From a checkpoint of a small transformer trained on Wikipedia: width 256, learned positions.
MLP neurons of a small language model. Each row is named by its layer, matrix (up: input weights; down: output weights) and neuron, and shows model dimensions 16-207. Each number is 500 + 40 x the weight over its row's rms, rounded and kept within 0 to 999. Numbers have three digits each.
Before each neuron's rows, "fires on" lists the tokens most often at its 100 highest values on Wikipedia text that the model never trained on. A number after a token or word is its count.

fires on: " of" 37, " (" 17, "s" 6, " were" 4
L7.up124:552533514584522502446502448413464497461479462461538493519445517506467478486459417557535511445576540482524475504536452515475497466516489520459466520565518461499427475436507479508506592443486552500485481440499476508497511472496485545511514476475509451450509424464567514544577599430457539451450541514530463569489483464532449505460564509524575505486470506473573548531524470493437544533468421492505541544478473453540503550513479507504505537399512456459489514535484506490440489513573502482534443491553562515511510513458525565535543549425508562478501529494453519517458472427508533503
L7.down124:511493577513535468525457579455452476460495548492561516527454433528508501510482552514515442491439484481544517527443507548524504470499469576497513449473507529472560548468468538495541526428565472563508493456468498494476469439480534447473503492473537534449499477519443468491449478461498471474523502534522517556531506531506519475469434539477518541431479466544459520485465399445450492576511549514518598464483453524523497481492549630487528463460471518530533527521445472469577509542549469531535476396544482484398479461523499580529430545489563478478551527573463475523488560475538477554

fires on: "ti" 21, " (" 11, "—" 10, " $" 8, "si" 8, "-" 8
L14.up527:423556477586508522516441526499417530520494505501578420505558560462461566573505467472521490513570542483485537506481487538489519540513461572509530474506510408491446529487520455537478466475577513524458592499407524553579494456553556469504635488505538503511502559482417488518501528543510492441468509549503526546533489495482460523479447476548487494433527504460460522519543498418451529493504481463486485480507486414463526519544518442514537421528467411556468501549500440550555521432500458493473536481458537493461556476497553464512490552463491555502476552536547520517495497476454531444
L14.down527:437481522449471500455466552461472443574540461504572459558474534442516536521576520511513473525478494505518515533468437490489489506557541515475476488476480568605505475512548510522438594507440543469532535476510484458453532519581459573548501498408519487475453513549484428483539496549556474465485467465455462489474497482457466572480584502491550527457499505512470537496562546436478459476480475524518512498479508509523436483468508419541466539511446440492553532464514426501560440517524517514470458555487458531445488521575494543565458482546513530486476566464488500457475510566507571491

fires on: " of" 26, "ll" 11, " between" 6, "s" 5, "–" 5, "rou" 4
L4.up632:475518559491461494514473454500498441469542455534456589587499459509506502516491456475561536520429483488514547517455557451474534455560463447463482588562539495483458498532547506449521464482491442470452428478432599437530455524587492546553424463549449439452507531485459455497485516448466508459562524552516473502499539521498486489384588467522458521536514537590410492536559480522540533522500487578547480526462520517471494540512493521473484488491499444504526495548527468497423542482435530493508590479500482560561526524433543568431529458469506538507500515481477462492525463484504426477
L4.down632:529522446569529459486510455530481494486479496458506406459506597537441552419512523470524467544513554573507498516491486583475519524513506492511431509476544469564542434549433494498436516515506526476526528556459484503449476486545451450531473514524479585539512489491514454533489474471564411505533508548538538472584506532569478573523432511479548459504451525386552470453476474482466470483505520528452568499573509519469438453481509476525432475476507434451559484500490553498512527524542476543507473489498500545466542516518457525519475444542492468589515488534479503480504527561524508507

fires on: " Di" 23, " di" 13, " Bi" 12, "di" 8, "si" 7
L16.up151:473491509539470519478511495563520446473491464547515428511565451520535490459510514485575475505460573505590465473496463456487503522483501536411463510531472432457489526588567533494550578536484503514451518477528492547511531484487505443529490514535471522454479475414511471564458502517533510533472510518491554539481498583501497561455583549560438531481471495493458524543459557506576411540545509494437458485481496481503495513504475508437455542465474508444457497544515526486490499520533540546479476456541418469517494429511450621580529552466545504468513515524510549530530460468487576413
L16.down151:470460485486494481554467595455537529547524517466539473427478527478509522471503513545490572466476495561516513490467473524471480365560489449474504457482562577492459430399481509509525557536469518430519478515500494527603511533489529487472548459414485522468515477467508504417491544512519437524537513489484467545511586500508518507534543513459501499474519542461525504518432550460479455560526470524490591516506463548419524550559520448497511526502493528489495475467480450460498543476428502483523439502482583518490465551487538484532425523525573493431516550455461469497452488455478500528

fires on: " and" 56, " of" 12, "," 5, "'" 4, "-" 4
L8.up782:478505512402516501538492535564419514472583469442552521464492482567497503511504551490517459562503541530522533470478513447469450532545522532460536495482557550534451455561474555556505494524611557503507548439611421475487510461451425532468503497497552535478504485512573492525496432481476552504438532545495547439485520510490479506511487475468434501600476466522530523498478503511465518471450503453516512476531502567485487500526524537557408496499584410478464471523484505450505492467504533551507503471552502446498490472503486512398489496460491464468476557493459519526545430525520492521
L8.down782:453496559421521403512454592526537491554530499562509514576539432534511477467450496473481526522534496464526406487427536493461557483586514460444472507500501518516525498521535505559567536515500490504514455489539491484513530456474523476531459458511485435494436513460519488502534538468558604540480478536563456501556485509449462430496530458463536478528508470473505481510491538433523521459504524516567546488422586469556477450552504464520506449455508434491535469485505495479576538563546413494430552471499500447450507525540534514602512528479503473457519442480509474530475586531574473533

fires on: " |" 39, ";" 26, "." 17, "\"" 10, " by" 4
L3.up912:470447488527539472503421483501530479493535517483527442495479500476499552573399561490378473536466490516543503472579451464512548496428446508496550448508547529492483486443533470530514475433553556495491496616582489502531517538449491485453536521592487457483516584469475473510443477522532531511463496580498477480463507436481537489458515590538522499462464467489496489592453501557475498440550442435522469535522501555453461483516464458549528482504417576408491554496462473471479524549497503514512497497508499523561497503490454512542517475461499464520561455434460468547589585465469496532
L3.down912:532561528491503585512525460493483496514446494447559483475570516443530519522414433514470537532462466485540497559514516483535534467552455473473512553511525461489472500492501520439450495562470437434465511505488463489479499440543500461471552545485500523566509510488544475535494419473515583542480516531433429534528505544485504532473461546477487427550498490479479529514576539445513512466486439461460509449554460435558464530507457546481441546497477505507489537493487492483558510566468530464507442507472441465519529556492499451496429470570483487617470501442468557502584539507474489471

fires on: " and" 52, "g" 20, "," 16, " &" 4
L4.up696:561553484557481441497504475480541456521482527492559508499533476510456559540479533459489488483567564458500471413505507498457571468536494467505480477507573589494498511459466507490533550473591471513506495526512534462532531499408541563462469569508485514437454485493545471484444554543537587474408429509507543444453458532487473524524452517511495504531504480553563506517476428508481458511414507516487522460519430491485511491398460590520514464520527500408511408501623493458498576473505492565504528414541557489527429512470537530500479496490464514408560488481586480529505545482520488545
L4.down696:514527485441527433459563521559521547506520468447498469566500485449559539551536503476481480518421519533501464559419476476528541536506501503540524576508575562436516490493394491508543514488500400505482455560564500562554613480433459541481468531547457509471507478504538454499479529573522547497467530396562511486495495539490463547548450504453536499496415522488488441506531522464490420426464526478555561465494502543495549483457494508500475471521554443467478452475504522477572525504486483518520470479483560449480524527513473462514533450439529443510460506471478501471527474470533474562

fires on: " New" 47, "s" 11
L16.up611:450454483490467550497436485456510480513520476466538541463507483485525446444487472464485444531546508549457559491461528482491499419510464505516444534566554500522507449514419516523506508508628493548463527519494532459520516411607545456482430515539501512462471456541581447478459498539443460507448556507453444548475447505498477561500478525481480589520449552573448464510532520451535558522535442575430464543495519487513545459504501519544473430498539493506501524424427501504466554429485396527529482546519400534527569467542502498498524440559507487516494505493503481451505517484472493471
L16.down611:488509486508506524410526446451443489477456478538505462539502490450522557533492396489577443433553438521526493495499525468514551522517535472529452585572541476547541543434426524482479503422539505543596473552473448514500569534550517522467522502558518433547495470476476472487436455450459464514523431523497423464529555524481506465489455482460561534527451547586538503468508486454519586486507539558507491477483515505520491504500503498543536497477526492448488496500518528506499554518518594513525481449462467451489531522528482506568479519482481470565444490534513423507530565531509411477

fires on: "." 25, "\"" 17, "'" 8, " imm" 6, "wh" 4, ";" 4
L3.up515:517501541508576516513497541586515510455514498529541537476535448523439455578436465496445530471551425436507452506522524447504523519463452563467522568543480537528543470524515539564485529476491493492491534510486429517589490491467510491486440480503483515492483511525491454505519497450484484463539587534434471512549496460543547541560510508507513396475469500483503451520522475526528551413479513360474441509462553519438527552511481472521500464521437539452531484507482529467491571502501523539408423517496500503545425490485532554577458442495568537505495521470538507416494543465487438433
L3.down515:530484548522516520478503525541469458504466508475524519528497480439515542547503440565363495531516492472582493533508575488546574431528390444465477508491513593501497549526468506514535538526479422544501520501502463510463458506502510530555497549454472469464483533462514511454492475500513560546543416512469500558521449506480454485523524535485500513489519512554499576548477481462455462437448517439490506476477510506465473471387507514489502485565485506509438477468516530435557475575475505533503503425429473442552492491509464464507524483529482544550491510493477482540541496620448511511

fires on: "s" 19, " votes" 9, " are" 9, " were" 8, "%" 6
L8.up933:588460496574468513435585449463525560405422521496491476526496552462471468502443470462524566543501422513489536470491483524510542477519538512537510568575478561498460516505508463540486493497508527490438467491486493454449546555538483463567491507521537527480569463509540491498562451491514489397517475516519616504580519445491556477481468496442519489517497500489461466575481511460485448498462470433492499521477510484540494401539509569523513528456464495502458514546462515491434431464555508477487593576499560577503500487432503463445455509573505513476489511450504548496481475523561493522
L8.down933:529482542462548487493492510508480518547551511497485463596488490588504518486509523532444478514482486522495555508488474465454537542445464516424502484502548481521566535451479524389523493482478518505523533574518559536476470480495586578497477570529481473444481496463475465436453493505556510556418520499500444525525508545501526509505538465487496492513417533536486527478493494544471522503520519570412568531477488537508467515476482470550476423537550486517535481426488436401585451439504561570489421558540441531494530506473538482525512524489448491476524451475585518499525408444518535564

fires on: " |" 42, "s" 9, " med" 5, " m" 5
L16.up429:518535549499493553489474484525466519534530512473485507528444474554460562488551536514544460504558484526467426488542503484453497403430454504470539479461489459510453457464492575533510425565558451509541475546553551513469548490515542434524527488545430549510516533519521483445475470563520453475467481441477442551441482439519576565493464525485467526518534512572538571414521535443450537588551532529479486538508532500574543466535465547476503488480578413484456514425490536482510595494464501519529516459538487485436488486562495406489491457464515511506544579482465515435480461456486533443
L16.down429:480436449512440478550422532479509525548446502549574460560464467538496401574470530530490551546494449431517472517488504492496515531545458508527490548524574509480402487463450506556489470460445489482466536475468421527482517481547481517531482509556501488506477488566528561503465459513487496477443505501511456404509454451488454498454522585471539519491500492541538489492489535434432517415504490446509511489429464470515510494446586537522459504430493546544494494452452475577550529482440484480565479490505532470510506564471526535526542474527529490464488522484524479456512440614482481527

fires on: " which" 38, " what" 9, "reen" 5
L8.up480:531490451487495542446590517523470438562504495553451518542545459463574527455470453468495515476535513521496546435536475541495523398561546569511510499485516506517530465550472458495514466448552552513502490474592513454487477438452497425486470592447535506444537473490505458470500431535474446552520490606452504475566514484464536472515479547533421469567502537466483526508541495549531514462504546562478540433539497503539488513450485433574499556520494500511551487435450495450532473556516506544551591440450484492499479463487502506512454472466492451474485519486457431513639472452474408455
L8.down480:533500560533529466502469437492532482458497528435528486468444472506518487586494509519551484458468475531468468551503527435517457540454544459499402530550513494465481500490492462502487553468533485486438386521465478504495550556480539534550471446535517504463538442537480525501573513495460510462533530510584488501417471484541510594489529495479570498477516423531515452498455470429492483465469498463537487562502562508557508523565480544444490499525475471520490515489514469507420536492522509483530428508587508490424531579624515525471521473499508524553571480582528572446444484563536496517

fires on: " (" 26, "." 14, "ti" 8, " even" 4
L16.up454:491542499582527472502477488537429495516470461576574508448440542438469585478411503509520506532544551498491591478537486552514528494393497519483518513490506547522504501494468483463478465473546574467512546459519478460501511495486512507528554556436528424453562488455450481489462473483569504450503468465503491529522530495436477515480458423491521468503543540480480509500493523525431450513558482486501466530494493452477549516557467490509497540550511508557563512477517533494513551491460456506510552564511530523592488493554659442559510492447500491568486552449516499516463486567513557459
L16.down454:539512523486538493493455476533550510574530427537516475556536477474568575524568492477524581477518494458499562458464499509496526512513483549475479485523454489553461491514454487449483528442541555486488566511551417470497500496545505523527571536444608453476475497472538486475438510486461528555484517481402518484511478542521453481502507479519480477497543472463468446534512459538546545507532450508473447509467485547507488478482513499502437533475539512507593455609502553448526496499496534508403489618488465473499443459563548541415499461462493572503455456456554478468490508492518526487

fires on: "," 33, " and" 22, " for" 9, " of" 7
L7.up312:503514512514497482507420517506563428533464415474495490489517519527472563564447533554479475456499564491481479494490523494531487467486471544481425447502589494552517480468572607519523510485545504548523515507471555518549510474488489518429488505522424495458528542499502551461501509411487512552513514455583458526558499534495503506463478473457508497489445484509442487482500432419464507436436468480568563473485453490463424518433580543542493542554467524465480450564612511480525509480503507433525507462489499524494460500489524475527487481441454537509530505537449478533580422524452485440
L7.down312:583536541470518486440516410481491626441491521569552495505508443450516392481513510487551504546500457477619560462522473441407429458587467480508484530614496447454540470573453431517550461557448525435519491569546472531459536434512516516592466460475518475537506551469542495537509498509592537473491437555488513459465498545440503444502463456467539489505531531490583509495490490531522505463482495508521486450479464507507473457458449487499523506453497534507500512462493515505468507504510531516461571527475564459512551535461531463536524500500492459535448493519500537485511483476548498492

fires on: " of" 16, "s" 12, " cases" 7, " votes" 7, " household" 4, " few" 4
L5.up720:538431500521484480485551482430569471535484498455518594495468478555539477478432499527555598497472460516516462477549490449495483474533528477481476543508492432434431475421542440545467490462477571502452577452545501522508559430488460459471512464498551491483520483495524446541560479551536474435486503568509539489552415523537515427498525502512524477492532535488492492569416471511534553492426542501552518536459512497493528524602489424430478510457532515477529477497594601437408509486493550461490498498519494516486478491533546510467445469450492530470466455568467512468500537481480506535
L5.down720:508434465505458458559455564501475548475474484526546489536534459480557462445528484430460528445451457505513474531468538547449517451495565475513538469526519458461459492518451461501481507429499536471489503510482532495545524448510485496581554549583543455461502544421495437460470488573510484472494523446476385563495547479533523450529595544484495488544500542430534488478479466447470547489546552417507615508539490508519508461535427534478492490454525452476482464515557477455516481537464552546497523579465479558538481499507486473512515513501496511425434523558590485516546574517526482493